Part of a small language model's weights.
Size: width 256, 2 heads of 64, MLP 1024 GELU, vocabulary 16384, 15.6M parameters.
Training: 252M tokens, 5126 steps.
MLP neurons of a small language model. Each row is named by its layer, matrix (up: input weights) and neuron, and shows model dimensions 0-127. Each number is 128 + 24 x the weight over its row's rms, rounded and kept within 0 to 255. Numbers have three digits each.
A block is one neuron, or neurons of one layer that tend to fire together. After each block is what it responds to, as a language model described it from the Wikipedia text at the highest values.

L7.up171:132091118110124164119153115156122134130138188135131078149128157100141120110144137137193176097135116124103107116197106103151147155155120097125112106140101087134092096128164136118103091103120099130083133115165128117186130117086137126130135133135081157106120136135102144126129140147098135120140135139112135164119128176141135132169097113113137152155137127095146104161076094117139104130067
L7.up283:103115092063145139117149117134110122123154170100101139159112167149184079120120145094164122140104123125123117153145092123133142118125144087110120115122104111153065079159120098138118106125088123158085152138137118147142155158108194132147114130114101128129157129113082117129161115085115128138143116113151133133117112114113074145128122119131201121124102108110159110106104112122122079155105
L7.up493:113134107111151093137122137142129096103157110153170101099083110144095121163148153126160094133111092158112110119170136138112105128137084151156132131142120128137103124158142130139093079094131139158133134135105118162119125139113155127115166165099149169161121148099079141150147153085169136109091079124124114117142072163118130162114086142119147119169131135145165167111134155122124165143136
L7.up662:113113101082153088120116111124120137132174129131153138150144117109132138087132154122164098128125134139153099146165112184112139141118135115167110128139089121090092124148107090105105078121132105139096083131077133132128137094167125167126174156143154180106177171150140137109108145095117119125146112085116120092128095076124154126096151137127158174112102128157124159138114143129160136123112
Description: Prepositions after verb/degree phrases

L2.up2:070081068116140155120099092108142129101116137148139112119132159157112095138118094082119167185145122099124151126160114147138137129132136103116081095128136146168117118156128117142087072119096090127148138159141126132174101150107148170090158131130110119127140134083102123096146122099110126147149143129067149145146145110162085155101141131129128137136152125100134124108104104099121141122117
L2.up31:100125080121129099122120135139120150076110166136136098167156105138110131126065134131145168140118125100106170148145121111129115150120086133123132132117100076143061134152112134129114139112147123115120114162121120123148195115120124144137167109134081096140116153108088153091121143102075151143102090135111155104076129144139115139139135099109099119101121144094135154106138093103136117165131
L2.up99:103121153126162135116121133100124071113125152146129141185128136115091115181104129135112099094116113114111161107148111147117137136127099128133127154158114116122100140162128117081140151110191094137105144139150124086103130132117120151154169142128127133120122122129087154146157131134083132143127113137144142105126087153118052118149117156109114114134152143092156095101104103145125102146121
L2.up153:125109106110135116096088154109103122115155164132134113161147124106123122147129142099174169130157113130090145112137107141117127149158111135105092142131133151165112099150114137097094116108158149095117136103141105180134103149106130127110169128165103160157146135117086117115144156118151188122067126124103181158129109128150125141172080120114135129128102133104157149110078100116153131121092
L2.up168:081149078110142136105134129116120119116122145141125127155143129139088109158102143106118158104171128120087182128146119128141154135128142085126107131143104136171103117180119123100101091087135109148111151133138105123135117160114146138165191126169104128144133138103082118094171160154121155115083104139102165148118085120135063132191100154106121124152114157092143103090127100120110138150081
L2.up199:092126108128118131095125113140138117124113141142128123101143142138090067168092129087135145133159134096102149117155102183129151137163125080126094080132148106141085087133101123137107098113148087124100125135163122141115122153124135137135167132151125111151139131107127143092171132088125115146130120125117154113108102112139077131161144172129108110103126152110154122135136113128105131146091
L2.up360:149109091086137143104136143114155138099114140139146154101145150128146124159130145105132129138144135129085129115136118134115109108107126136151147176191126143182149078140059159116078118123118113180099128118140143095165120116138124138113126145120133109130151161100105101125124165103116126104143120119079133142159070109133113176125069112114142120167125139086153123181109119067167121138095
L2.up430:095137101122116125067108108139130107113088099151143141124119154120092071140122114066148110160214106117102153156156127134141140112146112105141116101154155151157121109121156121148074149101167103155108129151137120118153124162129155157117142141158149147142113144099135112081145106137170111132127125073106165169152126155130095147115137138135124110174117119102149114121123137111122130135109
L2.up491:101143128150115129131116163113094103111111160152113133163146150110143099136103113102105129118124125101119149098139086127129151144170116129149147148134101128173083130128140113176109136120194115132118132121148150130133152173154107092129153152113117139144139143109068159127159185086116122154102116141117145124101126128144088147168121152100131113128155187117182156125125085114148129136078
L2.up531:066090097103144177127097104092117143107119143107140113154144138123125093145091087088124161152131117111142138149153111148167141131126127103127117110147134148162106114121129125133103105097111099152147124186139129134163122154107165168134162133129110124149125133112078136079145130111091136151139123118086122155101092118132135165119145144139163136139129148088149131124098091108131139124116
L2.up560:116140077136171153136146131108126103131095135142131146170122145098106111118130110117112138115129140118086107143156144124145117128166165156103146143144114123114132152102081140127083145078147105167131140133119186089165177142147123134144147145131096173147148132108108191099102118156084133148122102123112109144147071168128102142139123135155134133164120127107147160148093124105123123096095
L2.up572:086080064076127128099097104125126108114124136133130141118118138132144108164116124091171153145139096108076132154141123158132138112152110082134116131182143150183102091166096124098072087114105112135105134123117131157139091130123151164146173112154116107142133127108127106087149134116114133147108108103095159141097115102138113152166106139097128101136088146100126143134081094121127145132125
L2.up585:116145106103104118126067154103124116107137163137152100117140149128097101201115162111122145116116083117101155137150123163138142153106143095135121158154124107155098129122102156164124110100169097171105111122136123136144099145120124144145151143116120128148130177079099131107104161108121123133118088152100134106121080128114079187167102167092141131159114137062127128120124121109132131152121
L2.up595:095099090101170142124131108068111106121108098113129137144145167150128132171089121109130158168099134125133141117148107141099138110096100121128146152187137104171096130186104134137102097083130142171132111119092155140124105093149129130113171110155145090109137142081114130130119158128070118100122135141129120175119083125116080175132099148127151157129108174079183108156118083115143109147100
L2.up837:129106099088122159131091141131122095129111149125172129091103153134126118166145165071162109118160105144067127127160132161120143095101151085145123123138138137168120112134132128118112086101150083166131121102182115144143106141099148155142165128127114092137142157116082139160139158122149098131130127135114163125137069126134107165124106123098113137132097153100145118119114109114136136135096
L2.up1006:075114101127145092072123103123111117086127140129137127137134124148094090113090119101145141118145118110131183138143138137106146150120097131098097151116124141121101122151173118140139134124143154129125162154115109152147151138132127174134133107146089107131100137117084187146140169107127134118108131123099204115077102133130070100150133129107144103118127145122189144101092098109121101151130
Description: Biographical fact slots

L5.up52:116145097142129133127136136144071114052126109144100121125094130127088145158124145136119130142138102128151140100116119129090101152119137163121103138188162128115138145129097112127120081136139148134141100164107141094113101175127118142135122137113154122134169113121115148108142149131136167109141145143138134134118109176130148146115139196110114143120108138112147160109143130097144140142156
Description: Fragments of foreign names

L7.up36:104111102148120141107126151113097119105101159160142165124117101089129156167089129134146128099138138109109085142142135165086152121126146155182137159166145101102080145103118166136088125118158127111107133139142143078113128135105114139106144115145121127145177125127145133120156159125128127115123131112112107135068058133119101156143109118136109152127106139067120153141144119119149099158120
L7.up355:144085092129136155119095122150138119089140124145128132113108141071083138172139149050156146161144124086123157116125115129149118163130150102089099082154136161116150079148114116086116091145186143143131116133101152114107108133136161149105151135169135143151101161090105137143124104147119097132111089111136160175095121156100126146163069160118124154147106166115101124132121117127153156109116
L7.up403:161117106149118139112135134146122129107103118108109106090073160157130089177151150099130143095112137106095118103134178087142140086148109107117113107171102131122116142123117124114093075138150158136114102131130159170143098146093134160103111129134139129159189140075090146120137097118131096152113171125134161154166117120108129189135111151137155138135095173139144148107162106116157148128125
L7.up620:074112090134124113144146081136117142095154168105149141112125145126156160151118145117131123144151104178090125136137158130123128120120107083151107140147140097122132147119138149120135110132143107092112107140129129119117111149107147118132179102109113120120126180136137108104152097119093114145075106159126124110092085103125121159178099125165150151117127163121120134129122099131139141151143
Description: Semicolon-separated table cells

L2.up24:096080142110154092124099125110073082090134147111145152130130122104101147172103122126173095166099094150118168115137083142105124105133105113117089142157140111121118094168167141092139182136153115104133092158127132118122187108131137121135129115115135140176117144164105105129130136127104119154101093100140132113119100124116124112168096117118134097110092118132182146126096129115169108117162
L2.up182:125119099100179130143119130118127124094138192141110149117156094084131170154116146151146113125136102123100133109131101127113129138121107142129134169150133113151139091150104134093129109119118138174107102085107120142122148132112145152107142139136121135111122137170100136135120135129110114091128072117104123141127102112135095117134069128097111132135076175117156158145092131096141087151107
L2.up349:122106087037146122169125115137107119120175102135145139171123062088123119107096110129186126173150125138133117183133109110123109075143131159128143148115114106144104120150138091100140104135141114112119105121127158128103151108119160136079130110172140143113130119156096162095151110141146116125138113117141156137142115159122134089133135137146157128114125084170137134138079122133151138124171
L2.up424:100083114069164128117152128153103114122140128127125153120127123109144131119125135091141114122101157139102150147124158165087085131122096144107098139141151121111124127188098125123117086141116138146123101116115171110141122131105143152131121121116088132131118128118083164153071141146101135134134120087151168107089125141114118167181120103140159139147134126083118102109063111111161121116149
L2.up470:127081095063125117163109125160125093104136175098128107150113162105143137121129152141190134121123105134087098134127132120161103111156131141126113132137133111149105119114065108086083092127127093130090083154137166121157156140134121143117139118142122159134173121157123140099151096120136101179108134143130154120119102160137116112169115155114097088122078139141126133131098118116123142093141
L2.up480:108094152062183139141127141140107095120114115086163102181142095119155111105097164171138120151107126130137137184128095144139087133147087135142116154133158132121141128160103145108128104139138098112127092150137117103124146123131190137112117156123102142120127125158097164142112136124140119159126115122140157154123140146129135072130127106170108118133102112138142101157049132130131104110148
L2.up482:138097119087157121111156110163093093120162123129144155087145091070126109127129144131168091131122114143108137171141118159098089158147122122111099170182171132126146098120102119085103132121117145121095124150088146114115122107110178110122122176137142133133104106145116171130137102151118116121146086102138131144130101122115142109147116132151130132136085146127148179192103144133137126124151
L2.up484:147113115110114162179128134139147175052164127127113092119123123128144105125139135132140156124109128126119075150128158122138088109150109158138109147157135096133131157125101122105114076136138119122133101174131151117135122127139135148112127163128143132147148140102113135115089139132130133150147133144107117106149117116145154131117150182126145147109129120127100154139112152078099164100119
L2.up525:132134141132158108189091147131111095119150137145130139115134082104076143119121161120108119152136147081125141151132162124108115157154087137152137150120154126137151144110067145069129108128160151110110122132173129105135133126086127147089124116134124154147149125153160159163100124125111133146121104151114158129163106147136121099142078115103081095126115155169128130123147121102117133107186
L2.up552:114100119095162115181140129135130098122140135125124134154121124108166141093123131114136129145106111120152097153122117160125121114148112180163095177150145114113145105121087121059110074133133133107133046128111180112127140140109132140065136127147068128152153137137108157120122128090087153129114112156108135112107126123143119100133097135135168102125083140141123140183074113111114089141127
L2.up640:109120118078138148129117088153100060127131133132137119143114132080152116154101124126139149091103083132112110164155164150160115084158102122132128136127159120140096092157137127141110114111121100124133124109101135086131123143148149148161124138109119146122143126165080137085120118140076131128102110137127099100140108123127128148138134112135152153141106133068171133150090126129120127108091
L2.up752:132118147112103119138120102131117129114180118105172097136123086124142090201111140137188138119136136139141124159143092140129103126171122112159108116104104109145122076124135123067140140108123126105152093128131150136127176115154169131100142140150142118179128131157117160121105077153082115129136149099114165109089127165137144096101141125126127113143075141177143123165114101123122122105124
L2.up796:150125093095191106160148132140113120120121140108123139176148136100159159112109134136145165097114203125145124125132105171105107134120113164148144166138174112094116119128133124072123092136127127143126142130147151100124129120086166153092097132166110149111116120134090181119106117134093124143132098144111152086153105134144128080162115136126084089108077127138123140133098142120142138107132
L2.up824:109067064096165103103166157146137162109131132152116144122117105093121118115088112099131136125127156126101114098113183170084085129119091154148135171133119121129170099160090126111117125145140140138116123122148193115088106107107143163113127114150101131152120146089093133124097147134101160083126088083157130121120115124116110151180119113107186112131150127099108138113064126137145114117146
L2.up829:127109143140114179138116121113124143120086108129137105120161130114161131167120147128133143171156132115127091145137143104158106094104136101147116149122153115168113129114155100096149128107166113102122128135151143109109136120152101153084150146097174121151127139128119109114099061183123115144126166120128104138141123131117129121120113136140111110125107148156142100160067121126153117098116
L2.up901:142095128067136192172144127145114144125135122138135130124111112076140139147143159117179139136144091139106104164129127127135074095124125141115152148136121131161088083097137104066100112120120130121126100118102189102107162128112143119096130138145165153152134127144086115117114095151105091146138113123134145163154128155118168122141142186128134104105091106140133127165077163134155143108141
Description: Word-initial capital G

L5.up448:079099079130136095137148099103088099107150148131141136142151136170143103105116143064152158164139116078117155154150126125091159133109101143155099138168177088172077080189119118118127121124169133114113151162103099164126110190111155130105137130136158113138133137126084130109143158061152138153100106085089109104136137161131119154129091125118143150138109141092144159126119116117138125145108
Description: Mid-word fragments, list markers